python train.py --n_head=4 --norm="layernorm" --norm_place="pre" --parallel_block=false --init_std_qkv=0.0163 --init_std_up=0.0163 --optimizer="laprop" --beta1=0.9 --weight_decay=0.15 --warmup_steps=205 --schedule="wsd" --batch_tokens=131072 --seq_len=256 --doc_mask=true
MLP neurons of a small language model. Each row is named by its layer, matrix (up: input weights) and neuron, and shows model dimensions 0-223. Each number is 500 + 25 x the weight over its row's rms, rounded and kept within 0 to 999. Numbers have three digits each.
A block is one neuron, or neurons of one layer that tend to fire together. Before each block is what it responds to, as a language model described it from the Wikipedia text at the highest values.

Responds to: "of" in proper names. The word "of" inside multiword proper names of institutions and places, such as Central Bank of Kenya, Chamber of Commerce, University of Nebraska; more weakly, hyphens joining compound names, as in Sino-Japanese and Aspern-Essling.
L11.up28:504506500486494519560533523454503433548515564460495471478533546506511509498477554477477499482471457460510494506477515512491487492493476511501503503492515485515503504482477518489459474510530506491520469500513479504541478501506473449527482507523520499494529496485512540480470499504492505498513478507442543482493509499495468451537515532507466539485503468490472489498484482468532500492507477548547533496506441508515508535505525517485484492534522492465511524513528536482496527502513490523544493494501486496498502461482499501534553510476517467487557522498513461485484490495495516482503463567458483465502523490514462494527522520515512478465445490478509481513464508542445483490520
L11.up36:506525480485451514516535533449534474523491534484486476446537484480481536507522529552479529483483498491532490486490488480497510523482492434507499500470494505503532485498469505518449456523494502567539533472474495499523495495487483503536507512540526533507517468521500529476511506497485516532504491482470548480506539460469498473509497517522469512503508454513508447526505493468560517488499460538487498541506461482475472518541495482524461516525514505466546493484518490481528478515529460524537477461545502491474510479513490502503512498515518486512502523492432489453498451502483495497522486538491494496516526502491472541486510480501496514511490466507468498541495468529455505484518
L11.up301:505509509528512466516467526482486501498528505479516492432509552488478509512514512509498499506486476484490483488507458539498481487487473546502524471478486526493516483438471472493527466492512498541527531534493481512487505491454511495513508495542508547490507483513482525489543531494484553504504463458483498486493526477513449449500461544522490524477504477519490468500499507526500494469504488492485506506481465529513488532492500512512477520570482505488475500492512539508553426481466496521555499491519487478500495510478486471497503496523474538511511529487483480495517505516514493494514542523550474491475500553559478482492498497518550497509485509514476445524470506530453527430470
L11.up304:492524517497491501518464520498508433496458499505539508453478534514490495546498507479491472494501445467490468518487481521511466473474519495527512452520489518537523490492474510478498468521549520464476553523443492555485453524478499441491551506537492513533517503509507514458533467526519565520492497485512528499518488498533475468492478499484505514432509489455508523494506492501521534487498497538457503465473523533492505527530529480490490500484478549488440504490510528475505472455504506483508478521512524489516482515515506481498481488505475528488519526510549484483501509493512536488473508541507450458552486468499492516509462494494488487502500510516493513509515451529532490507481
L11.up429:504547519487508510523480529476482475476517499494495486472499511517445512488470523542515500513474521464504507511527538472474494502520521508503539472529476502527495495468467490508494523505489524525530494520461504513514493517480449486479490484504447457552484448478523513494476531491482483486534510519440513517491498531494468491478459491560482499484488480514527494520522487472464445544486511511484505473493473508500509490533535527477501542521510551496501502519554509435517533491498497544524554483526468526494503479469541522510509505505522459508542521538552534552493496494486511504499511506516446480499543497482473541522529457485492486501465492501516537500496510524461478492527
L11.up535:482481480484487497481462476482453509496517470489487522470482479524487506500493469524488485511563524516486501526477489468513492525481505509479499476511487504464515507529494492523491496497517535536511526527503492500459528516514525500475513492481485490472558500484484502507518491516504495475500516517486501489482526458490471497514452464499491487518466506508513523503471526511460506483476483521489523459495451508493505489498475481521497444481451475510497519526432489548450496488521480527492530495506492521511487492501539533526516551477456484471437546513481475482555462419562486482548494491535476507466467511482492497471523504493488492485538524475453580492504489518499469480476
L11.up584:533445488474487517504512486498486514493497469470529500532488499533524506517477512536511497503487542502481536501511476495515486521495494496504496519505503512496523508485531445528455485451514506521516503543479466509502505526490523508483519478504456496506531519495499520472529539432512482536491471516508499494514507464452487527524454495501500490471479498496500522518490522505489480514503531511492509475521510512477497460500493482503479473487500477516490609523436535557479509450521515544501489487478479511499483475492501524525548495509504457539466516470506485495511483516521494499551477476558474481488447483514505494501520479491514517504553534480448553486563514545491486526494
L11.up616:504524536526518497543487502440473449479506529479461462471533520526471508512520554535492487483483468455545500531525495504464477490491475503523514474489477511504508500492464458479547495472494512505489484516465504498502512477469481502509501498551470534497502464478470534495540502480483481488520493485455454497519517479470510511514510536541498522496522496540524486557497489533497468463491465530495556478489511520555495531487522535502508545519513539473506530497523502455540484426498537532515520457515495519493504490479493473489485514455501496463502484511515461478504508482500442483521548518511457511512497511529486531498501500478508481531485504505483538526518503525499539501511

Responds to: Non-ASCII character bytes. Byte fragments of CJK characters and Latin accented letters (ă, á, é, ī) inside names, especially Chinese names in lists and tables.
L11.up61:481492515511518479526491510508476498509509542504509485466474480490511526516515528480575530475454451492487476439492495475487482501486520499546548487466503479492520489478489512509465484480515504503498506533496553470536494510485481502558489511526486471496528498483488482510491492487505488521532509541451448522545477493501529496467543523515518499504483491515476500493497463491505491466494497500496502487496510520536468483505504484473542501510511492503474495518529488445461465488512452482508457538524464488491458516490486569505468519550523506478546517499507518516530542502468457498532488488507515442488516552487527462522514468473472490523443495462506486482496470467478543501517
L11.up67:462472514499516501552526514509491470511524524502526491500483481482488496499505497494531505509439489501478518473501477480532465484515514499537519495477499462499540474531552476515454499486539492527476515532482545464501488487517465513528483455506491469490537506494465502522488500474503495501518504523462480524549452439495523522493527491532485472509466506522506498513524453507488507496529532461467499513525480495507461468531483471472521511459516476515486522519487491485478484466493492488479479543504464523504461508503478568513488511486525522481547510462505490502524524545541415483518477501521475489495487539488505455499508444510448485511497476473504533482555469477481498512507
L11.up84:478513510512517465530523538514505473539503549531496487490505451476517480539491531492545525470450493467464508484513489463457470466503485516498510492505513474512521506509453499522506495484442513492504479499493549490517490498520493517523475534475495484512502528487467496505476465533484463531507498506445489518472503500504508473474517477498506528513472495517479536495497469440548544530505529480483544483510533483529468497552482502486529494497496499488490479504491490468503469514499492514505526522523457486526485507496476523455484556567521498436530540544520530505518502530516496527517507514459489444519533517477524528535519485474471461484486501502531465509464462480504522476523
L11.up238:480494488511529489510524526482447474485496490528505543485483476492421502502498532496533520488515494505531483512467476457507492457464459472485480501533485469500533507526492524512503486506463527494497477478510517494518496514527464500464473561481529482470478530510481484552451487561488479508522525524472445507467524486505481493469543475484487511523534506526485489485458512490514544551482485501482514492493518514479474512565491516503490481487500494508514540557491473482525476500507512542520551539555457500519516503484486489493487535517503545470532553496480477489533513497487512517522509516499502476506529538483519505517457534470495497509485521501551512515485456530493499495525
L11.up255:496481472501518459533530501491491478503502490524505496487504442459501494530493547504528515482457492490510480480500456435498469460468464488504495489490515490497529488533489505494467493474516518516465469529477484499543483504551495504507484505520530471493545549491471490544468488504504466533518506499465464498480499476501486483490490485520488512501461495525452489490498468488514510509489499494466506475508541530481486478499503504484490488461468479495510486568481481442482472497495485529489484511513435499540498467503434566459462523567504503470532499524526512516527500467487525492542511461485458455491504539475533498510496508479511503530491496472499506450492485498469510474542
L11.up266:475522537529504483510561513496459463494506488531515477477516492504474477470498513479537508490485490488464527495468510483493470522527496492518513513495468448525533510524495497483495526497502515466490519478507546546512468486553479510502475494512502485482543509511489501551464491534469466480531522505450516519510465485514542492490504464499494506510476493501481483487573475495511518510527501469456481520509516488504469512550473528480512483486496493483502472506470492478525477475506486497504518560520475504496530517500479517501502527489507509417559523480506489476560530509502467556515480522518523499526459527453496501488492482522449484494449472489555526516515442487470516499507
L11.up327:471492474491501475559515502501493454499493528520493480523480469485491452508502542507530499508464466487477489455508454461491446470515503480534516514491510505496522487505475475480506455461489530520480499557494536476501457483524508503515494479489516457487505542499465476505472529477493459516515490516463463504502477446483497474472519482493513519473470440499502510495515445486484512497481555474463470501513509487508468498517503498468505538513510494513515541491510492463467479502495477507486474538494491534515501477483439569502474532518550546500528467517499453519544499548465503476516471516457473433512490547496495492516489505515492496497512487517496485497489483490488525472506
L11.up428:502476493527526486519536517459486461493511516503496484470479473496462484487491505498552539497484470493500484459483491473486478482486493476530496492477495450510497502479495517504502501497503547510485503527524552478508499487500502478517482502496522503494533484490472474526458492504481439480519509510456452507489468510507529471455528500482509494527517562492485531484501493512511528522474453505484467506471492546504472504522469486467536528517579511518490457534499466415495467501461464478504475514559485499502538521480470527538493518524501527460554536492486498508541533501523495514489511509510507448488488539493523475492481504494486483514469454485532487518447487463519519480490

Responds to: Mid-word foreign-script characters. Characters inside non-Latin names and titles (Chinese, Japanese, Korean, Greek), usually in parentheses after English glosses (火'袋', 蒋'婷'); weaker on mid-phrase English word pieces (ter, Cont, or).
L4.up489:512544483487518478486486512492444498513527521479472451476503490482484492508515490497510472501478516428486528506525509496499434518533528454524529524443466506443499502478484444462498496520496494500560478485517527515516498460536508519518487495491477462453493493511495498483496507512500493488497496502471507505481499505475532476456521504533465520463496495468535512484493519494456494504511493516490521519494496500542484545505548504463536506483514488492445510518494503464513509500495523513520549505510459491510490569496512528502488503508497504494537481516496478439495471503503487500494516528471467505498539467490511525529560500474502525460422516497515513451451491517493534525469

Responds to: "of" in set phrases. The word "of" inside fixed titles and phrases, such as Bachelor of, University of, Ministry of, one of; occasionally mid-word pieces or the apostrophe in Women's.
L4.up258:524474522497517542533488492462500466481501522474474489480491502502495497485506486519500492477510504487526443513461504493457544483502495510539535516486540480494489486484466468527503497480519475511551507503472511508537513518514461505505510472503510530508509509487499521415512538514516463562483467474505507521476522504482553486522534527487473530488503488507522519520521547471499511463490505520485535533481481563523476505507468476513493514524465528538515512494543431457502521508466476528506500526505509510479475494476517570491471511507507468567511516456535488471496495478492502507483504483485463515515510506457500495504498480523488462458513495514481529510450464550488470495523

Responds to: Mid-word subword fragments. Interior pieces of longer words split into several tokens, such as unt in voluntarily, lit in Facility, and ace in adjacent; the word " from" also appears.
L4.up152:502517495522542502507471506489494462510485493512500523495480508480492537541509484498510507475504458492454535475510464535487500475431485436534507503487499508534515458481473493488515516507479477468505473484450495532547516529461484481506506481492493526493487487467513532521496499524540466481506473508524533496491498528526507486534487471495498504503523512502535503466503461447506572511490509520466509524511511498525468458495522497547509528465489524530471518468506495532514495509561469501551463513539502439535527500481520520498524486533471509510479509447501489495524482487497538497484512479524461505513500494485527504496536526513491539469453518486502562539460516535528476533483

Responds to: Mid-word continuation pieces. Word-internal subword pieces that continue an already-begun word, e.g. el-imi-nate, Fr-ien-dly, Ha-ute-Garonne, mostly in tables and infoboxes; also colons after Source or CID and the apostrophe in King's.
L11.up70:526488466495544497497459472500537495502501518482499515547481494473529524581485487497519514485427519509512488471503504519499517490507529483541484484496512517509512492403513460532451519508541488532478480531498491442484496495473505518542527510512480483499481537484477505496487459505493498522459475519526475486530487520460500539483491509530496484463488489502503497509543479482473487511500490486542489516514498511496490509510523455478459487526537490505522536502524505457487453506513487487493476473437480472532459487469520531506504469476504475519496489483517518505460482485476487475523485488501449493479488481505498483532507456470553508509503471498460498452487476440467497503517
L11.up165:497480484503505503565481499492526477491473526481532508537507516499518526549535499503474490497463489524517512489519509525512517475513534496535498494481503524502539506456532508504436482503534515529529503573521478483515481492478531526542545494485479477488488533520508504461516558569504532482462511506525485528550497455483496553499487545532536484484533489499496472513530479497454472535505493513510508534524498514479520479480522481484512523497479481493530571538501520488507477496476514487517474496454522472489464498478492568532520518517513491546471475488563490486502518494518501508470487499478451462456475485497491514516518482532513487499515511503497516479503524491497536500510
L11.up185:510482460499498476532495497498531514523499528492492521517475474468546535571497546521547527469447513495504485475514484487457493500487501497528498479477511533501548497456501469529440478473514490510473465548465482471522523515486506532541519521500466473517465549465498499481503474452516494548476475523503464485491512491477480518497491502536534482490461475514490513520485490480501496515495513504526525464502523515493494485529526460489506506512514492514519517515497501474496452502513492501498501479474471475531477485470497558490495537572523460489485516505535522506492470494512495501539503473494443463472489515499540493517519506468542483525522513492463490472454481467494528469559
L11.up332:494486472525533532537460495482526488487480497488462535564511513505509540529542494492523521522520509517519538519507500553507529517510508479559511478510473497518488519508508482535432484509530489506502511533481484473505503483477487537551514496518530494510424487474471489496501533568476513483463474500525450488524508492481462531493456531540565476487495496465510522544495501484503514513493479544502520500489487513517501502555508499502506526502507523497515560498519538502502490490527472483506450499465509472523465520439533495553510475466521515529493510458474507487517500491509492524489488488507499541500484485526538509499501480524503503498502508516456487507465526487503475455469
L11.up359:505515487500529500515459516488520480518482511495495497535515493492539508591499512503494502502468515498519524504512499526504547480507508507510490472511500528529496509452506476536455481490510526510484479539507478496508467469477535513522521511510441488444512539497513501478498496548497488511436493504526497500533533504448489544484454499538529507477497488515504480532515501451500491496487510529516539533518520519492505488529513473515480462502455488510518571493501567503519478483502502503513491495421482443532441488473507525500532496504499464520478504512539497509494490533494530509545469482489456489490498466498510513518547455485526506456526514523488526474515528482479492469496
L11.up386:519494483501511501556488518484484536495520535479514495518512501507526528561447508511539533501443475504478507479494478501501513495516480494500519495505494496503526521488497479543429463477496490485528476555477546488537510492462508514521514493519472479528473509484509501494536493558517512527496489541485469506546553494449460522476483533533524498494506542512478531536481506474490500491487499536512507469534489503513485496502499453492507493487530507513531504502505529460468482509554506503494462490461458469533464506470496542508481516542485463524502529504469489513536502446487503535535490470508447471488499528538512506512498470461507512507548509502472507448462512482497521464499
L11.up477:542527483495555494470481500485499496503479466509483503529544489496501501534462525502519519487487512481522509536498509530499533507454481489501504510531491503547498509512461492512484547492484465506482480454478488524508486476536498512497508535514508506520445502469505485489496490528489535523464484485525523476488539556488482504505449499484505528462534537491473493505474506432530523520490468546500526483516528499502496536539509511528457449504477504494526550505508525514495490504540520516517530453483462440534490488480522443476497502516480462492482513520496498501485473468450558542506515476484467511480504485498536559534473499476518522511488506509507430469493494472473489497500
L11.up490:514520489486510477479449510494542510502474481490548538539528503507492505536528492504456513474474512490530503540519523539522525477473463471516512492495498521514495479488508520509474539525516466561491479480482484489502481470546469514511512502531503508453483523496526498483480515472519525496465546479519534477494502511487484554521487519488481460477546531484517477496491497458486495500515481532492550509503482520503515476474542481511475463482438506518528513511502548517509496484474530490487534434471487440495467478505499470448506525485488503527451487486504507500423478533441533503498515488488455489462522463515496511510501498493542542485503499485504471485535519493521480483514

Responds to: Mid-word name fragments. Word pieces inside foreign or rare names, mostly diacritic letters and CJK byte fragments (Văcărescu, Débora, Søndergaard, Chinese characters), with weaker hits on pieces like missi-le and "age of".
L9.up87:521499491510500511502524530517508471543473506520503484512503491536535463505479545490536512509495493498485545480509489473477509487498501546524536510479496501508528498495489487534475450488460512478528509511505511510512468513524494474512502527486504514541490521508488503495505513529512486537482514602488486521492534489491486486490485486503519542530507499485479550548480487481579527449491533511496513472502534518511453483549494487507497493537474488496511519528493532529512504533484522544507465513469446528491474495486448515438506538533518492487559521508510486528553511484529500496527490447493505499514489508520495522571483494499462489479488511509509504497547532509445525522509
L9.up356:481533503524498514551519514473453447527489505530514490491518497502509484504501580493506468478504500506508479482488497507469506460513498509549533521540492520559526482507472522509492525496459504528507489485529486491492514501501439477520495543504507477468471518510481471475475488508467495487484530523513484500491488510454530505527504492477544542517519468554464469522500459416538572549469487476496535509479516502491490510530523521488511490510494470528543538547492512501536521498501511531488516509515499485478439535480481503498483492519506510493532494479478457522496495539453507485527520518475475526505523509483509530533466519493533485492503516481510442507487518484489531503486
L9.up417:530489475501496504468557535499478470509459477483489481519526503532511481494511544493513513488551500519491535503492483511503528502490511489532553528505502519529495509474489511514537479443485510482527508532536539524507490528525492492506525533507477489482538485497539483501500536493515459518522551566501491491519541497514503499489473512472564536526533485478530483483477519484525521518482476520491535509477491517517469523538477505513496512496489497489500537508530519528498534485474502513527511512515526492437515523466460500502521529539525504482462500513532458511528470477403529507536485496514524524492523528484485508559483499520499492447490522485525492539559512504481534506517
L9.up518:534513494499465491544532520487501463544485481508527498494517485532526445507540584492515510466534502486480523449503479470445509483498494503545514520496513471553519487487471500528511495507473508526501504495527500510483521522529454495515488548506510500476488533514484462521517508464483459498498526545486497497463485494490499510485504497478543537526494463482491506518502466461573536525472504552487506490490524536504460461517485519501532516529550512513512497527477503495515498492445489537513500517498498491485482536490458526492502540547512508453503503520522480504514502527470497497500557491499487506524472525499484525512491518486498484450461534491500450496508524497516562531512
L9.up567:511439491484476486548511515474488486477501480495564484467506499503491467548523533505508516519539479471528490484458493481481511480468504508527494511480508505515530487504505533508505537477532572514478497505508567510473534493488485472527487465498519501448515467524496484521508522391491499490519532547485488489492470491484520516502502481507490473544474537499498489492501500463472516479488492490499513489491488555478485475506490487494517487525566522538511500517490486464499508444460477492455486516530481482495470534516470556505501495521500502502506511473481470536523526570518484504521479512535498510465453519489507465501509501478469514502496507476490520466535506470507498515475
L9.up581:491470511460451482584481507477475499489475502507525509519506494499499509518542511508460518462465527503509507487482482515465507471505537479518513492480497510513539499494453488503493510509535545517473477553505489496499518499495449522489485506508482475442500530507457471486521516424502458462499507535456489485484472462493501525505527503498538483472486467533491489493527486473482510522472492575503523510496478514456509444533495499482538508471524502526517465545428495479530476444469501507490493510498478476487480522495472518544493520510511527482488490477494453505508521536484486526477522506520498499477438534488508474470486487480509506495474528480463519518513500527527508498510
L9.up617:507543520473473508478523545488471424506482455503516491461536518516460450500509534520476504516552502505494531502447487509502496514509516506518522536504505500525497507494465538495568527500492545481552499487554525526467518516525550486513478514472526522439521506505502501532483501511493488482518532508488532523517496519488502484499505480449497514525526466546514504482491502454513518515502478476496497507468479516497498487517477572519519499499535526536510491475489482523492498489493486529477539504513507498440507542514483505505504504485467528493480499527488445484546491485564518537473506538513534517509515520510465528511500499506490482446476493527534475502493509502496524543463
L9.up626:516556504525518473527514528483500430532494510491561481478516476512488471518514568487510506480503483497491513476493497502469494476474457521510550525516500472518515483490487534476509541500444520531506495463474484494490482485533495476501474549484493510485511529507459459501485445560486491506484538508501505507462523528485511492481519477474478538505490529528471535489531478434565536515488503530500507484493531498500469478523509537503520483510484469520495476517493486464520492503493504504498501472462462477458478513528513490461526495518464490476501527497497490502510525561521472503502536495474510488506530513487504545530474494456485501491475480483532482470452476476452517460491

Responds to: Mid-word subword pieces. Middle fragments of words split into pieces, often in names, tables and headings, such as Nin-ten-do, Aug-ust, Can-di-dates, with weaker firing on some whole words like each and part.
L9.up21:491484483452503513545493486474542551481510503508523520527485511466543541517524551505503529503481501503526508481492486513504518464530476477483499476471530509504518508508490495516453462514556489504490490539514547502527514482489530530489517460540477471471484518504533494482532543451510479487524495527493489498534487475493469485471476533526506452509456440517548465533498486496499468468492529512493501487524504497505521464491529477481540524494583553513515490446479528514517505485498508499511473459492486478516452508517502565552479532499489503512472496491503500506522500522573521519526492497520486499499489517512516503467514489537523524498523518482478508507513486527508552498515
L9.up40:516504513482464511504510522503537487503523486499516519510512488521540503535499551507518529491512509484483538500506472464480496466496484509484484494528497517496471511488487500533484467452495550522493474505472540508551517491471492500503511517510466512474532528519515518464484506466493503524488478542452495480470499498465492494499458503505525478482493431486502549552480508450544490476498555489498492470519548508504482461505490500529526511481571499535500511465467541513521513495499505547493459523452515505496512474506488542477480502543518467500478481489495495502497477543602521527544501488527506485513447495541502520481490484513512499468533528510494451474483512524515525500511
L9.up60:457529548475514490532441500517495551493529524501472486503476491511512499508469494479505516493462471491509460463515523487472486502498529494511509511464536490499537464517514505489414515543507476514483494518488486498489483490487493494513489546497496518516493484496489487471474500470480544522511489494479473490536428510498525491505536492527510515503525531498455464511532477505469492441490503567525453464505485511492491508478481481495520508513481484522502506444531445514522489511493523475487442475502532492541448484514481514499534515521523507486548473491489507516505508546508505461477542503472458471513484511507491475476504483514488545524470541433465497484540492504490510507520
L9.up94:470529488521513503521473502476511482527513500495523505486499473528536485555473575515533556485494505474485490472477487435480522463464461490511500491521498496507515498461504515529474484490495554529484487506457470498510524470513489511506539495486490489499467548506498475516538488501509502522485485544484494491482498512492464500480486464535542521516512468519477514529475491468541525474473531532519497458513533497481491475496493492525509471526524475531518483477513515467492508509504499549485479513441458464508467492500479532516510505555497486461500510490498494484531485506561504508573500488493460483520446525524520504505514527482504491469533522528488476464442484480507519459545
L9.up225:519475479460478528522491512495537501532505498465574508489523500528513466566511577517508531524520513499490520506505496493479529482509498517479540511499504516515512501478499498550483468479508521519517496516480515505499542487539541531478549479493482498492513555513519502502551547531523507520489518525530497503512564512498431514480483513533487506537517466526526539542492503486499491480482533546528504475533520480492508450475515472516519526535510503538493493467509528513518544507526519540509486482484471488463476496539507557480510506519480486494435484491508485494532505514492532514551502478520486506502477524552491520513494535487503490499547539512505497471501507509513503488526
L9.up226:474500494498528501539448514494552513477490517509477518515475488476535488512519499458500470470514531492515473483491501479498505448526505459521452463500514511499490502517503485507423478526518514470475496542513463507488495489495520545496494532526487468486500532525496488512503542487491470513511469494506484497513468485500505503486445486531515466528418458506514460506495482504514486451471522512480464530509504494496474492524496508506520547463533525504521496485498480535525469505516496533510486503512483502540443490526432521558516515472496523500476490519507492511527546559500508449499492501511464504524475496509489486484497456525548521509491555495458505465532493538522500472517
L9.up327:481484509473499512525463472502547551514539522487533500509476477481548503516486529501544536478470504487505494459522486475509491474493498495498498483496519505497495487492532474522422475498517502512456503533467539483527506471472461522486535500518468483501514512498486503472513500446492505525490478545482474469513470494490508497504476509525507461507469443497504515547514486498505478464492534522523462484530507485497470478496501469505519529501523509530484490495494512513507515505529527528497439482476472491494430491511486554535513510505508479495514487477486495520499520499607485474550488462524467491504463501497534466475482470511508540503511522463451495453530506540514502477512
L9.up527:485501478539515489535469501514548505509498510501514514502494488503508501534504504479524497506471514501507499472511519451477476485515463505523466475493506488506512487515536490507452503529503473506501491503461513501504527495486499517536478496510522505549469555515453513501482518476514523529472468541496506526463485487489508512501497488515483468502503506469520542552493457518518485452516545501490441478529510488508483450520524493497537531521498503508523470536489486486508476526498501504475476499463460528535462481544499544491474515497501500501535491461495525501501546532630442479510523490516496473517480497554494474484486483479506499547495512523492508433496467517502508500544

Responds to: Wiki heading closing equals. The first = sign of the closing == or === marker right after a section title in wiki markup, e.g. ==History==, ===2000 census===.
L9.up10:477493441512501511536481446470497447517529510464485529481520437502466498450491539492490543477505494530492489525464517501502505494528505514515507476478522495541499479523517463540512516475471519487488491530497497474482493542521524471559532522513522461536442513529499530476528472513479458515492499499470568514488512557439499485547492530500509523499499503514469486470535454483509438498492492536551514480560500519497480496518518514471497516522489544505462515485504493474488488522513493500484477472523463481487527461473500461500518530544485450516493483479490489516500483484498443521505527517484534505535509506509504489511486498501490503478501517479517528495499522479506517478498
L9.up116:512482494503503495484515452472480475515509535499479457537541499498508495461480462525497516480517470565513474463479503462504536514517538494514482516501532514546518487487476524515494495473461506490499473495468475492496464436452502513470496516511483508495504494517503517519559527497482483543450477454492486527496490459390486495523514528470490552544523498510475519504509498470517499466504491508500557475488466500509480504502519507533505526517494482535503492490517435462517460491487499498535480514536494505502521480515519531516526522513488524521481478472515494512481539481503479507520550519505490504511499497493528446486525489531522494470538524514492540487518501493481489448534
L9.up212:506474497528522521462511502479515434517448511499519494515500492469475527472482555518516541469475518516493528541509479538466454521492514483511534511519490517520514492438483498491494512488462451481519496507481502528509493488506492523499537506482481508491440550488479463467495538553499478530491505510507502530483499524442542494523505473491533555483489447494534522503479476497554528558497461502505511503494498483497489538531492527482527537506525484477496505490510532529513501506504546500510549509527500479481509507467496516542514562512490509513472496464493469507500503482495476510522483520457476456540512478461529490498514518491507481493496498515503448517536496509517508431504
L9.up355:485490505493514494485537499483496487530497547502464536511491462489496459505502476511472496435516493508489468477497493512515485530510485465529511542501490545490504491490531479443518500529525506492532472506535452494546543520544536503503532489504488524501471493528474531496492516522482489558481517462496486500496517499434509483528538500470499547516491518532546468531487507472490503488487522532513516528512471511511474522560494492515478534515497506494496474477506507454487483506532445457477504511556471484545525528533502532480539485554504423490511530501485509453496472505497520508495512501506474524491493512523515505510494486530495517455454480454474465503520482464476500478505
L9.up508:484524486488523566544472473467522502479491528481450524439527480497509516486482539495484523497476456444497488476479543524537474462501516505466517492522491464504506492524521469515498488532472494491528470566512485509492483540509516492511512522518483495565486542521461514462489447506512445493540502464457525489479526535501556511480495544566507487477490499492529495490522477491471470500488477510499499489508533526508462505531449526459521497511502497511476515506480533508475527502498477517527515471539489495472508473468508481492488540510519483517515502483496481541464462502504466520515504510507502499522505538532496519473495540513490507502468551488477509476506537506469472510514
L9.up532:464485467476468543509524486483490464483521499462522530432515494526454523495474516497495527485523500540478473513472534464512516495514498534484478504548511519524511487537498516502516505529449524484486475510459477472500516533547509464494541544503513535510507491502518546472524453493496482513503503528498497479498483536450501518514441539524504486471480506495488542506530446480554476482505487561529505510555493518489429490525511505486501496532518529484541498494508464522508508503514509470486499489493445481510505442486493512544495479536471475521465512514465484475503519472482494497492493470520514489505529497498492460515506478509525439525514484472511538513510513492530496478492
L9.up603:513457477568504474487526464473479490521525526434494530487493494505495492474511484471482519477513467521521512578510505497517515522511536534507544493487523501538514498495510515475492496469480559512473490489501490459472522543450523496515462520513536406525504466467498519516509500502482466480515514491490520531481503522469494521549481504504519549540527529522517490529501492488471485455504495547517506535518509486459507479503434491491469499500504523481499505494508512500504481498507480463469467491518499465469496456464471523502470532499492481463466488503478526502490465499498519500509497490517483485529481462498461530536469464505477470472508512536502517501542490502493493497551
L9.up634:484513462497524543529496519479527486537536497501491518485466497476537528503484515498484520496474516549539497478478524499573467482467510513502532485511507498493495493522508503519505486509497494470473436488498484513524470505525517480532559492503509528522435507509479515500465533496531418527538524471486545506491460506475501507503519480513505536465534496466500500498495475477451482519480533520564508519554502530470466522495453526446514499518482515464461533485496483492505498513524455512532529516554498491512485487537539473480493543499485463492518500473498471481453502495511457512485484485504499496501501520499510509519505468531485465461481510496506521474499543514479464487508